MLP neurons of a small language model. Each row is named by its layer, matrix (gate and up: input weights) and neuron, and shows model dimensions 0-191. Each number is 500 + 25 x the weight over its row's rms, rounded and kept within 0 to 999. Numbers have three digits each. A neuron's up and down rows have the sign that makes its largest values positive.
Before each neuron's rows, "fires on" lists the tokens most often at its 100 highest values on Wikipedia text that the model never trained on. A number after a token or word is its count.

fires on: "y" 21, "ice" 19, "he" 10, "ia" 8
L3.gate310:512489493474529532517514479477511522513497501511569512513518538507520518551487492516473481532521491502538464491480539471539509540504489536523499466531513518493466469449492499508447476512512490540502488515459509488492488531458521512514479476505457503476482547491528533546524503501528505510509523515504503498507518513526513479480504504483449510479470522492514469487488493497489481435522517505528483482483496488485478513511488560525480481508479487476480509526505502524532508500478446453484486507488480488550487507463540497497491499490444514530541483465525487515542509497502469404
L3.up310:477522512493494522488539474478537496531541479504498523507468513502505440502493496518497527504490514522474494446552501525527526449503521517533461459566499512520475477476510507478522499488511528535518484531530488496521504506502545510509511505473524516510504532553491512517521510512490516497488484467489528538455454496481518501497498449525453487496496490485488478509498466491494459467525483510496495484474510499436418492504489542522462519527478485519502516472460509511489474482513494477534481529477546472486501465540514516554508458511522499510525503482545495504452467479482517507

fires on: ":" 38, "'," 32, " of" 15, " de" 13
L6.gate139:539532483540483475501488445542522524458503494485509502480552498504464500512500515470512449500491502467505496513514503493492536475491511485497482499485496524485512532513532490519532507519505432521511494471533524531543547500515449523524559546491497529481480513479458488480501490543534489476509509509490493498473551479534471499509477494477536478517514495523453457493510489480511490468458522506476549519506507516498490481512462501511510513475507442516478512468467515444505501514538513550535490470493474462534507515528510539526519503483488488450487516493501502487467467535481539509
L6.up139:522475530518486431509493515523490497479535515486453483493527506548471522457485502508445500518492543460526473462548526501517529511477502521539505479487490518457454492462480505535541558474501475527513492542530524509487538501509494464520462500494497529491490459492474511492500517514502495529455502461494513523513458519512508507557508452478514501530494479515501526478550514498468487487496488530528557463502490525524471529519520510510487506446487509446500488495496500535491524507503503505511517482533468491492506467513508502492493536502482521501538562485470479491475489517468488522

fires on: " p" 24, "p" 21, "P" 18, " he" 10, " P" 7, "-p" 6
L8.gate480:504492529507494512458508481515491542518489530504476512516495495494467546447454485523470478504496515477497480496514516543514491512508507531474496473484487494476445517514515519519509524488497481485519525524495539456487506505495490511441501489495515473477515501489567468503547515529505488539500480543529468493496522523483552510482492462511506520498490451489534518495522497513546540494508494515515510523519480519503477521480503532446455508509570474522501507493495496514513527487530483502459500512531515535437548480451482450509510507441511482499507434495501524505489491480474516450
L8.up480:485466462523530552527473456512522554492488523511498507559478551504512486498455491497508489499480477497480505513515470555505494556518494513516464472501536493467496494511546507483476500515496500490525543496525586464463495516449516529483487499497517462471525499543503504497475498486505504469514489507514491518539505476507499471507491566502519541471493504440505519492513483514497496493499483517450488521473508520494446478476513505503513512500516442461491514506506479478480461489487520474485520519448472545510509523533510507496508520487541481515463522446508500473501513502470484480

fires on: " gr" 25, " cl" 12, "r" 9, " p" 7, " ex" 6
L8.gate255:491516489533516500484499541518444463526471517473455489517531494450489537525519516531466468464511450495532508475509472498539500545495486505516501466506518492461516492536486493514487474508581514502495502451506483495528500458490506429506506523508522474498467496503511499490565493503476521515516516483526505475469492486461466440496498519508512496518477492497540527479517536516473520478519505551473452507503500450478493508551520483514529501508550493476533491485521475487524511504523505483452516503449513523483480465503502490536492543485495492522474503510502543495507478515526496480
L8.up255:509467546536491527485513524536529501501499475489462472530491524541540477490487526536501495501517494510518482467509485467524493491487528508520497505504528528473504495458530520434494523503486507494504494463493496485501522581484530493477518497488492480496475490504528524501499466494478554501474461497506487519487488524488510484516536481487475500504474460495532482473521487512497472540478468520504489460455540481466500459450522468546511504520522518467497471502489511530476553539554502453534486506461528507509536513463515460496512541494501458486471478498462513480477527515537549484

fires on: " in" 24, " from" 17, "\n\n" 8, "rom" 6, "ut" 6
L6.gate337:498518468509502504523485533497532529513494486490504530520499511480515484488546488489506492486493514468500509508474503496500523533530510530487503433499454540500479488488553463519477500478501511480478457482515507481532510461488453487497499510518490538461486510538512489539508520515511473501470522525494513566480506536534513472536536508483475508513529494494496522480513527498546501508487503473449488483497471481509526531565570472459464464507505481469536455550513493493522483461469526481488514523510549469491465487524495489460484501485530469491515503500498450534538485547500494467
L6.up337:476499456484504477494466530507453531525466524474522505552531469476475543515508511505476469494481505469485465526521467485507502526525502497535503518485462499491457503479497529513486527478481542500550521474514460517481505502491495485533509521501523540519457452505511498512504487456516521518543476503468458511535527482473514487486505469493505510509538457584532490527527527489525529491505436467498464499477518517514472503537513532469544500484505499491497479520471489515554530503498487483504542491491460482521475507512539486493460517489485495505513532511506487463526538450509490509

fires on: " d" 95, " D" 4
L6.gate137:511503453483518464483501536513507488454478494480544455498488483497493506478528490483488484471449488531522505494479469480586514480480465509482506495527463511507507493484541495527482487496512491465522500472482533527482506520489513525471530479487517537458467505467515510469524497508539491515490514477519495514487519503555499513514506460483477496546523449536464500474487514477498529503539485518457541500452517486527509473481478540509493466530514488504510507499576552504481520535453502520502507516457466509478477509475509509517557526506512512500468541493512523483510472468532487518
L6.up137:469486486517457497533485444496501486474517485474476487514442482491477531506534477499484499530475511529525485479495522515489513507456481499465492480511505506559496494517499505469496513521497507540557508482481540513462484482527499455518522478495514501508461507499523529475529525490493499476500536509497533492515557476507494463492474500505520535475512513502520485451505502474447511474522517488520560482461516498516499538431473512507519535475537493503518524513480458524465520539504526491515482502501487496520454494571530487505530545443499494507511454507510541500511485445495486511

fires on: " m" 50, " M" 32, "M" 8, "m" 4
L8.gate40:536490482483485541541479453511494512504499504505459491465508517475515491500532517512541485495479472538492512533535542516485483548485468513510558437491516475482525509510537527453482480455506489504532506480505550487464517462490483494485529505475470511465541487527485520495507502485512537515497506495452488522519528510517546520505527504504509481460496495480478519494462518568502519501456478514482484529461529471535519499502502497523533496512533480449465520494547496483467481500513472480487498471517504463495473555522501557502456519500480452540498492501494493487474485512476478512
L8.up40:503511482462507505506474508479505490556495454530479468491494507452501515498524500516469451518487521487539501498454500499512493486514461490516518456492516460546481526525525561500488507551553525533527501494499511485490490490458450530539499452495464508513501526540519520489484484511542492475490528481446471502476483513495492504494513482542508531500495444472506502467499475503479490495478488510489508518539528514536522515503513495434501482535506467495467498501500558479514495525542486490494487438490498489453510520529510495529543552524495459526501496503482507542517505484466485508

fires on: "w" 17, "/" 16, "le" 11, "ers" 8, "ore" 6
L6.gate435:473532508497488527496477490518494538482478506489549533515486500500494488493475540522498472468504488528482491518485475542491555533506508516484511506506473480507452496462538480543468518529436486466522497484485467488475510492518524528538511495504491524506468561512503486537458498479490524492475532467505522511527490477533502494469487459474527485490490488483472494463518547490517496530491503505460449502510524480538506535531530449490487477502490542484560527525504519506488498490435518500477501468493514507482513487501497511538501512506549497474507446454543493524479450531508460518
L6.up435:539506496515441495488519490470523539512509510487462525461506490500498492515447525505505489518508501488459531495471491536541491467478523483502458477540490481521427489523487510497526477493471461475503496487528532484536473557510481500545462498515520467463468505508471535542489479478485503492498504482537490493486512450471519466508536508474515498551492514571500495470526510501489474477503526528508508477486480550514522467482484449480528530491506505521519491512507500513469514545526470495544486512549511561476478497526513490509493510521510488500480532484508495474468549485528522499

fires on: " Sh" 30, " M" 22, "h" 21, "sh" 5, "ur" 4
L6.gate469:504500506521520489470478501533479482461508504454486473508505461478419543533470484508497491495511508513505495484494503531511483539472512515468461476495530545493510470517507483522473529497527508516489529489500482473516504473507513514512538466513500501507476514552497437493491467468499480488474558490500540523489486500515510532520507481512541509492491483469524565538520515511536522484498522495521527527494470538507528455537465477495528520492494471465501501495529492479436530506557482529537520490477494495447457500502557491504451497520498506518516460524464461482515496497503502488
L6.up469:518481512497463504490544487506463530508529471500523487457503534511491483485492517535484473447484513498473543499527510504478507524461506498498514558524526522500495486541490480511478490526478497485482472470498516467506499485494487465503461535434500463506497524487482534508485497501476504523519489486503514520492509486548459480507519526498511519489575550503495449501457489501476494476494513484520529506503516491532501512506513516530539467501537481484522543497512468491479436407523530514505476516535484505483481482525510451532520530550513489487527497450488464463496525494491520511

fires on: " |" 46, ";" 37
L6.gate204:491520485504512516523487497542536506502500543553509484496476478495502525528489523542488548576522526505521474518478499494473511531504505488513511463543513529453503520503524496496475510490439525491489510536500506481508497463488494538474503475533455497495454525445438518514494471525565478481501510505498465505464496477516502470454489502532459486530493518516518480495490500501497520446519511510496485488508526494504492504491458515533465513518469521499488514490484499487519492518452480500538541486476522486439531504509512476538454528501531482454513493464465454484521500504483515536
L6.up204:548532490476509458465484544478476499534519522464504535549516508507476535513535495485528476474517517489515520496498451492495563520503513503522514540522485474453504524474513530516488482446462468548483535523491484527482533504497519530533514507474493504497521479521546451506502507531544522477529457491499538454508517509465534479510516480474508459469489486463508492478454485484505548488470488512492528522506441512465502530485426492497495480487492499520467503508473476477535493518489527503481471529557512492492519487521487496497501509505455523482509488496508474531481491479500499508

fires on: " in" 44, "-" 7, " (" 5, " Met" 4
L6.gate327:478480532513517441493540472507499428449473496505523477491496490486523495487529470486476501497446475466511514519516498543537474505490519506506497491527471502517492503485539492496492521515505503515545509502536459479526529472501545468461552433552502525515494485541457530485502501514506493528488520529500491484480513525503526487542495466501474493543511492528468522529530489516510478477486474478488516504451548493520512549526524483476484496549485478491508498475515457493460488499527535501479515468506540484511487479456495528493537529498558493488488520505493473504537488514478532482
L6.up327:532460509541552504496487511469464524530529502525506555498492495504530526503491466440485505491486503505504497501519490501513456471514464461496481577536487486435517506470480511482495521503464476479551526481504488499537527477484506458521476491495464453477507469518483515499529481489491520516493503487439488451495486501489529522537503488515520518489548511487463538489510501496529470528499487465483503482487508511542487556516509491544497505472505491479496475503503533528489500504510539508492516514504526515523503504497473464530521485524476530541497448505516551516445475467469486480

fires on: " " 42, "el" 8, "od" 7, "m" 6, "ph" 5, "or" 4
L7.gate340:527517479491526476446525519495533476483506487477509519527498471484505490507510538507484525519512451474477491510489527514504514502504479466504481463433504472537515516506501493552492483498477522474478537480496463503516563519471467509491517477516521508519455499484467467472533470511479513511533519515437513492506525537492494495485501549510480501552522500528501511418505523492513529521496550536510516448510467492534495507488478492548491492467469528510473528492487529500511473484496483510498472515527511559481522485468503532492494491487493532517549438455495498485512532511484516502
L7.up340:522494510494468516485524476475520543450490476508498502508508514539481504500446509474508531477485519502496477477491461506488484469484534488499494504515500495515467509511502462497466480510464498417514485504494526569519494453501524531491504448474503450553471537531452521418510519484489492527522521479490526501503472521468534517498454511513474487461531466482486498487505541527503522513521550487505497499484492527519495499496525504493525469554489484511463532505495497507493465483527503524506537542493502562474497529512498560502503496491484513527514512542487518524480492489494471487

fires on: " J" 20, "," 18, "iet" 8, "al" 8, "ol" 7, "om" 6
L6.gate354:501474511491543470474525484509499517464493519473440506465525496501469499514494522462476475519538479530490507526509500505448487492501534458541503526522521471504516518519476485506465488503478512552463521503540478489461530500538517494506527480469510517491522477531496495458496492467488457505504461542478498525497487474504507520480459496540517483541475545511477494472516508534484488487532466432484497492505525533575530507503471480554493535484494489520497499474571510485506510528540459501487518500466501479505506504507484511479511487456501492469530537516510553489497502496470515469
L6.up354:470493490535490514541480527472511502463508534453501518467486500523494498501512469479499501503517505464510522536513516473487481522540486505496530515461482503513492475532460505489488495470445492498536507525509519510508515465498514513516468490522517512510505465475508477515543501492511501531476516513494527494495512528501480486516492485450498521482466514447514511496486487515493493497504492544518510514470526505511513494528552568544517527524432481456511415522555474487522497467477526439456527460516498515542529477487486443485455516486492531485469533516462522509496497520502502520

fires on: "s" 20, "ut" 11, "ated" 10, "an" 7, "ys" 7, "p" 7
L7.gate133:517503505454476479520536516491499508457478492507457510491504470496493501519536475462502501521538505529501486480499494488502575497515503498512491516510481522490521512542472526500439501473495525514524509480493498484460502492497515522509496502475563515454520490475421511521501474518506529535531527455440480504576499550498490466462482507491492510517474514467493466513444450493533490483523520526481490538496443491480522494484482487513527516529473488490535468529533502519546489540543497513505536487467529506491504494457482524491521476475499506489529495471505510475515496507480496505
L7.up133:477521508513499536523500531502482487550503539478535502502499512471530475487495503494431466473488509523506501541509498471502464523537478450449493511477530459530531523498519447490524484527498519481513503552499484479492479529453505507463511506508481460572476513493500520538464455505535483537478510525486501504493511498516527521498489531491521442465496527497461510472504526502497457527533484480547467524499502505492492501507497475484523513488503506514509512489470524519478488478481460480487458514498535521481503550471494551458537482482499489468552510491489487518492474485500551531

fires on: " f" 37, " was" 11, " cent" 9, " F" 8, " st" 8, " is" 6
L8.gate422:514496473501508492495519513528519497516503448459465471495511512485474523510519536505533483483519513473505504529523501484514452506498487481488520437510474530537498514515518499507502517450457477525471486525563498513498505524515539522522512498492442498536500520534448471469493492522520503510523536490510495532537512479456506484484479491494501470486502515471466552490544502511500509485478482539496533543502541473511541473495491494470493515513494493488536491475511511502474492527587472483474480537496567470494512530473514497485463501459505527518522515464471514454488515489476461470
L8.up422:474544496431519457450493510522506514470494508485509497539542503484492499475509493468523491503479532474526537484449496462480473488517477468526515475499501559483466514509547499524478519568498466486524501501513517525532523510513544500508490533506516500535491444473477506513438487480465504492518481463497487530540457458512541494509511511492503468477479496527515519507518536468476519505514480517485493532509477514534502502523533512504492461518505530486500509481480493480503509475517498505507517523531486535502506472473513519547526506490555501501482459475506540463489507512456471439

fires on: " |" 47, "\"" 7, " " 6
L8.gate369:505532467522502516481479490520523501463487556466522484471522468522547495518508526523519507519496532457519464507498503462465472511534495514498504462502491483478492531525522518454476510487539503491469506522529500478500531479482474490488556482547512472537484538486474537447485527498475487486537499486484454445520519496507519546473426488477461513528503507473489499492486494486499511528494499517527507474462502501505439508505471515522508524469460478505444476490497511485570470499519523513513452492509519503518521482508453484513525521520544495499485487472531523528479513495521514495
L8.up369:480483485465518496489499470472474547523512516507529522533490483495496482487524490510521502486474488509511506510521440553542496578512506522513498528486520525444505469505479470503522522501487486466501478499519548490465485536509486511514531486472504530518474505527514489536482493511525503554480498480480503527504550499503485501486530497490517474451478518487483506542480507499532450472432523514488448498509496490526576480523463515555462483531475481524476476518522525498478522506517500502495520483515515510474458500504487484497481521447521522444535535470528500488492481484503500471

fires on: " " 32, " M" 8, "b" 6, "ers" 5, "ol" 5
L6.gate275:551476492518430478505502481490486498521508518476509513461499487500478525537468535483471537496480471532472488519480509495531492502486471475542480516490498496532509526486523498531494441478505526503520487539486436536513519486520517509415478480492514496523476505532498488520530521512496507540526512484475489515492488551530507521494472508450480535512459467504506424481487519497512468524496496466535480484452511484537500523523543446504509473505495523521467532471511504514516515494502492472522473517489519501487513502486520535479466488492507511545476532478506497518549526477546524488
L6.up275:507549464517526483505459508476441535489504508487468491495469471507484517544515488517499466522522505503507491494500495522527481567489477496496488481480521517484464521508495493501468478507489499488548476501461515496484485479517426501497518477459453502507502507461529506491497475493520476474499516509482525515541531485496533527498452488489472523538498514492514459527524523535525498506502490486464533471482495506496464481550514496487493476524500510473540475482564523488473508531468501531498446523555514476500485477514516559490454500510476516449537505545513518506517471485502523556

fires on: "le" 45, " me" 8, "-" 5, "/" 4, "e" 4
L7.gate151:499476466493486520503493518497485501492452470481481550474557501504455500467480456519449489446505506493457534468543533530588495479527503486510464546510524478485487482550459478505453474482479463479518505507505516536483501580493531525495504464499475447525499512480524507501495511487468511506519505512502519482496538494511476501474508474494528490516478504505483473499480492507496470495539526495494512459483525510482498504524513460506516471475508534497539506491514469518498491573523506485542495507523498506520554477489532498488518492506493502476541478472500503486502538539486494517
L7.up151:491511521490473488543496473523509514542504520524527514470520498514468510503437529532492496483493505524478496466462476523517505462492456473488523570485517484496510514469491511541494518485480505476504502529489520520468482466477509516518500470500467507458443456532514521482499518478506539498506497482521520491494510450478483510507513432504604493517514501485462488482501515510523490495487496546456488496491449506510541493503468529469503504519507517500490500503518538503474527507505481481515551476474477484490477548486515495492505507531485482422509517537524534511481511500503530540

fires on: " cl" 24, " tr" 17, "r" 12, " cr" 8, "esc" 5
L7.gate486:540522476495532537507502489460484503510471512492493485473489553472531543536500497518491426447499483517556528512494509505448509536467546536502473537524533489438488481495510494524461492516478464450522493463492481519501548513509553511487514464513501501509503462534527502527488505506510540539475490472499520524507494474482472490505498511509528473481474525504496480506520528492494487521474482526512524460506461444469510483490467501501496514501513462471519469485465494460499508514513471456476517520498532539480529535519505479503513513491519480530483466510519527453522479480516520490
L7.up486:484489527496470481517519483476457486495532499505509490529475484482534516511486535469497481507537500523493512438513481474481525511503462480490472529485495496533464510532521517512509530498524499506482504494531486525493466510508519464498466517518482474509486496478488555482488476549516495510461494455465499448468431562514501488511500513527518456511492473506505471477474563515502494493530498520515494531511555493497521499516469450500482511523506502523543548498486488514479515541506529559462484473553547489470468457446509484479490540522498480543509494492487468502493514504493519512

fires on: "ie" 18, "ro" 13, "re" 12, "ash" 12, "el" 8
L3.gate319:509535498500492502463534502505507515499498498482528480442538498574505479473504533494504500469534473472486533458521487501488494547534524474445511511458519464467522479497480520505528481496517532532471504497533513469489532504478472510522503499523486509483481494451471440549458504499501431514473452521492509493523451468540490478453526509474488530491505472546532508473541503481490484542480531517509502516491494513501444532482475472513493480474506533491500495522529520500481494499482522526474485546514479512517483543524519516516510519467491505502529506494481490513509462527488539498
L3.up319:535511542509487521461517476523523463468503508484505476515489493543523512496479527515511461474439496518545487515447501499496488565502521518486518502426530494449471470494499510486494518465503492483527546462494515493530495508526499499506515509486476489518488493489456493532553526483517468529522481507507521493501460517479515507508530480482489534522513514518530520542473502468486485531514524516528496495517456510498489485482457536456496496482509466501523519478505491521491512462461486481535550501507495494470457513523463494474430484491493552554495505481467493487483484520552499520

fires on: " not" 30, "ly" 14, " one" 8, " still" 6, "all" 4, "ot" 4
L8.gate242:488515470480529500502478512470514559449492520484513493570496460497483487463543476468498448496461484486501492478483520510474487461478488503506462473522494543466537471499491511521543500481504467541492474543501494453510485457491488433501532515482471526521535502536528492536527488523493522524507481518484497493517501522512502467500504475519494538531482483505496462520545490537452479562510530533483485498495486552491496455529515520526467496512502493501516534497500501520500516465509492453486520498488478466474500514495489542470553522494528511545497471471482518512482521516513495503
L8.up242:523466495530484439507460516465493518509530469522489474492534520517457476492485494468515458489525468476480456503434443487449533514524540497454501500502520494476522509486486499527514496488487477489509545516498493490473462514538465507484518498471507516523496476523512485478546493525521439540520532507512507484498494496501511503463466479489485517536513535473499513506499535494459487547524488533485566475456461477529470491529511518498513487487528503491492523503509524482500486528537517485513470529502498493448494531521547505504513486543520510511542470472493491521487545510541490482

fires on: " " 72
L7.gate408:486533523543482538505484504474496484499507489488464541472445493534516492532499523464511500517513496466466494519511471486525528464516528482508490475492472498489526493495466489482475495498469446532503510487484494534494526499525556488537507426503511469536483543500498531509485436470499505515513523502525500476516485496531499537491509496531451491491495472455499511461519463486500502498528475482533469453510542523504492510509510528523511464494521487506509496484506498516442445520532468510530497555514507524463468507495509534537483489476518530487508461539499538496502490506458563521
L7.up408:475527504518473491501470506456488482520461524511459528474504490541508499520461509492498532482532494493502518509500528472480494430512488506511528500543509526502493491531499520505489483471475510467493489493512553556552495485484481524523494402516516514520462529510494546522489498485476496501497526491507529544518502470525523507501512489495466529495514510502498460495501517515454519471540535505493489493512479484462540483532533532510501479497492450458506492475540515457480468496491482483530450557485514538503526475488479508485503441480506492460547469522469510506518497487494511530

fires on: " appro" 14, " resp" 12, " refer" 11, " det" 8, " def" 7, "p" 5
L3.gate329:527484494501511493476490514522534521514484485474509488513460529521470478476516514500543494466527460502528535482477497493447494478477492549515480495464529477494520540481524512475523572529493514537502530461450505528499465536503486560477486492505487493510486508493513521527490533508489480494506522484523501523498489471486460553474445484442489484513461532507517494517493497518522476508534528505477522517539509453493433558533523492482479486508496451503512472493477521510487505510517493451503501459524520528493536494499512494554483518481462488500525480504492441524476514495493485515
L3.up329:516508529517514520506484509485482522501518435503495472509477509493484526494469486474510463446494495492498506531499540500465494505471516503502446497486475478541491494456487532470520477509543503476476537462514506521567517473478499515507499481515538487523537460498472506481495539528453515487544529525491514519535521490536530470448503509476467470542514492477519521518535452490487501534509475542509476479504517491504442529539470532468490499514484475524515449487498545518491534498509491484553479498455492512514456550505495454504505495546510499504473506515506516496500529495473514478

fires on: " " 22, " s" 22, " res" 21, " m" 10, "m" 6, "s" 5
L8.gate174:485497470506489552472488504495529493530492486457483475475491541493511483493502497529468535476492481480468520520502527511493457496487508455491508461514482492527518512524512505504437485492515476507485535456493494494510471483467441514540488476487518487487507507495510500536572514551500559458481500534457508542491499492526477468501498525456481507520465460483507488470461517518490495498490479499501522529473522460508537560474495526532524495515487509507520451512501499529502522502526511504533455494467479465490474484495500483514505547518497527493543453485518544560485520499535526492
L8.up174:489484474555516516483474531524514497515505477509510547444503489487512508503488545534463495475491510494520479494550488504517501503555494492522497528489541497523496477535531512504494517512534509494482487496489511489494459501462494516561522469535533483516482453479519505476509522476463498516468474514458499514461458467517475483468471485464509479477457480499506520445525484529484496481542454508544489479466520478501496535460503483508511478489451504526491485476501502496508517497501479541517509540500495496460523502486549515541509514486502472431516521509477552573491503479520483507

fires on: " |" 61, "our" 8, "he" 6, "y" 5
L3.gate307:528509476525509506502489451476509526437480571535447503547501486509490496495481493484532496549518505535498493514431501503485494488508507499534507495525494534495533535483522492523460511477503489461466526460551508501529508502487486493503481517483469471536531495473483537497475539490494496474545522501510518493516481517487533504510511497516514445498445508492436476495459532541481451494493530490515496472523537482505481532509492506515424513476491479501516521531479464487484505508476492450508506502496524486498484517512532512519485491487547527474534512510460492480526532477511466505
L3.up307:552477504495511516474547511485507507526488494502542486523526490445436470492463433488494516543494509492469521513492492462536529507466505490500515488488521529539466489506515499496476480486509476529558502494533465472490530452500470485492486502496480528493477468495506523478520462504485542514547521460537523519521489523513508486493506481494483492534487508497534460509553490568485472471504517484518512483496515550476491524483493487493520508508494503521490477491488511490513463490492501478534519453507511463438530517484573499509512489486471542499521517504512475519522445493512456481

fires on: " st" 32, "us" 13, "st" 10, "it" 9, "one" 4, "w" 4
L6.gate233:523473544474503448483497490504522450524523489492509477502514505489525461505500498475536474452486487519446486474570543462456487494545522495480494451534511486488548504529533480477487492506493510496485537536549519496536499484498525492517497471495506486457521479479488525473498528481471486533505490493512500460500535503492513531481485447505466485498481505519500522498535512465533470513521471473519476512513512504521508488485480482478498523508531508556499485499438481514497512466503506492527553513497519487535536500503466498522529501520527478539457462516477559492506488479482492560
L6.up233:531483490478493485511478546503523502445485524493535471499510514475518496483532511440497491536525492505492507546512516510476514512470563527500522475486462511507462512502492488500546499514518474552465483466483510475483490482492518493502482546474466527495513504497468485481505503469494490504561507491506470510528515450517515538529452486523495520461522500474524509468527477484514524485469503530461483476494498530463493486510504522500494494508515464513489507482483487464512502542496539499542483496530477493513491505486519555547567488491485487507526430483531486458559452499482506534

fires on: "at" 27, "c" 15, "ol" 7, "ct" 6, "-" 5
L6.gate397:497489516520501538525514527478472481489498471512509494509475483493475502499535530492498522513519523558485449504501540434509504464460514522514467494498479482508521531524506491479505470491491571519477516479492532511464537501502539546468500535509495495475487519463500486510543476516453491525506516487519523544489504545508527503515549422516472493533455494497516481519483484472504512531539494525506481521470507489511508466519475549458484478481495502501523468516547510515533502453481464509464544509532489482505492497460489490504468521475492472478451486497559484483494513516499483501
L6.up397:503500503515523485521480527499494511503473481495478490448503524499493439508495527532483544553517536532497441478518515493492486481512522478508427498457524495477448507508438469510536492500532501501469521489514520485469545521475510495540447494492486499534508514486469492533526523527513515492482512541490485555504518495469492503482523548523522501523463462491459506504487444528507481496487525493512510529463460528440515478517512462526508506500534526506504468474485496496492470564497493482512497466504502515503487514493532489508490521465526488480492498548487517476453518529509534488

fires on: "-" 83, "el" 6
L7.gate153:494507533507484505517484481491513509474479473521487502521476502515498488503463537514503507512528502523509460526541496540520434482456516517502461497520507493512508486519521518520454492503454488460482490501491502558469529478472499520509462486539532525485478534509531518513525475492478515524488551493476517531491497469510481473493494499494476512534508468454490485461550488508494491470487525501492507488492492459502449531524533521506466507466501462568490533487556511525470511498550490502470453560501492524527489472463520504535480517518488530440522493510487532526508511477508515446
L7.up153:492459474486493498492508513475519545500537492534496471478503582559462495479457484487519529504509508517466541477520529531522460501523500484507452526448508518520468542490490476493555487475500506477520486484487486505493527461494502499452454485469452506492526502520475505503520482468485503503490478543482502514551533521514483515486553510519493460486512461490528476485499486505532525485471519502502480494513485522501490470474509501521472526556490527520548492485468529521494500539465505515460493510472505504559509493465504492522486533466527481547543485495489524482470523489490494520

fires on: " d" 97
L8.gate146:490455505531483482475463528497491488476517472525509481456442468477490467481509492497566516558473464522480485508499504496513479462517477495463487445488509525477481564503492497548465537530534488489488510492500529563471506482467494517476523497484500519473457466481502529486519533483492553484503485527502498533471550492528501519490509512488497541484494443527518514488476508480468551503553476498533483531509497471470538498487506487497482496474492522485496523510531470513505500472516481514499523485477523494488512516493490489517528500501515539476514498466518520558531505469544538508
L8.up146:499459485515497466505493512511438505521506515471468470536538495517536517528515529501490484528490500533491501534490497500512496481442473509497538503488465511507514471494517484537541546496509513559520487484520485458482483473508494506522507511522511454547470468505517486480484529462544455508506568488510506511508512513498500508521468470441456482523524503532474465538550473464499501473485461490492519525440463499515479500471472539538553478465523541495490528536485471490503490499530472461509497489480508498467487517503481483517504533506496503478500498515501525501532516525529458499

fires on: "ar" 21, " |" 15, "am" 11, "ig" 9, "ir" 9, " be" 7
L3.gate463:500472471534484476466523525521477481526465454495547501515493452506484551516508497514521466468477487469454543515459514503473515455528492520471490497570514500510533535470499534489467493528524493515502513511527484550490512476433444508510476507476518503488469497495531484457507489504455482504489542501463512523468478509497499494557514531489469515505506545499468497527497486501492508490468523481525471518460525447471540530491503503538504493544477504513493504517484486456536483482525505513498533499507496501466504530517495508473454545526497499542509516507480491505516535525507514485
L3.up463:500463491514507465497538560490474485507538495469488533515514460526495491529510484541490552495493511477483485513492506451529510497527518484492499503497505512491499518500529551507491530508501471497500505511532513516515494508495488523508552489462533464523514465505499491433539478506522472491561508516514515521495485492511488527479487494501484507482505501543483503462481517537505480532533506517489519542495460501494459533443467471511477500505459493478463487511429515475508462463480510476487508501530458448470499454499462508482487482504517528529503454488530506527526546543459532531

fires on: "0" 45, "ol" 8, "-" 6
L8.gate210:490540488526479508513544490531521483474475502528500483458455514478488513464508501502512508548499458547524469527455502481490484506518560503526483484522501476514478512483465494512505523514517521476499524503499474492496498500523533504456485544508518483509449499489555531557513503457468528479468513495522489492426501471514504517513498479515468525504474439492434474493532509464527528527508526501538472504485526445491531486518498484478518479457481492499516502487523497518511478496505496511517515514484503496476531484533512496535468528473507537429474502492536521502447516501485501523
L8.up210:508466486507528495498500516549498534512525528475496489483450490509490442515519459488477539485542490492501486490527496482553518501534479495455442485464510505523469525491477511486521494454525472467485500609485453476480528494450511514503524464496519523501533491497502474476498471540505510466513502513542494511497519526490509522503453457509484483523481462485511542474505518478468522496521524487456523531492500499514497481530525512506488489529468521459525507490513467511506528481529532466478482478499496499485529532494524479529506497479504541512498532503497506480515465495538552527

fires on: " P" 76, " p" 21
L6.gate363:546516520472484517486492464514458518455473558494492477456502471486511520498491508511478530525486451463501488529509469512520513466495478534452473479522489475472483493467495540484473517502478494483480517496562501483492507523509565481505488477510491503496503480558508489499501495533475483488490494494473474503484527467485556488506524495491485542554512473531544496533480528522500492478546503505491472513532518498497513469489492547500498525508533497515532549479503496509440535501454503475475507532490512503498512483499489451512500552473509490536482449547471525512493547497465520500
L6.up363:468527487527532511497494520486516524536488499481493510471488440496523470493474487521505479488478479464527487483513470497492506502530509471471502490500503509491523499538462456513484512499507478511462520478483529473493506510495496529496551540513496538474477456472538512553494505498488467467496490534488539461464525496479521477518503494490495512466504482501505459478491528581483531534537511531497534473478534467441472486567520450479477508503522470534544510526480474470523459502553516504489497534474524492512523510490464509494484526502462485520521513524495515523524547502538525497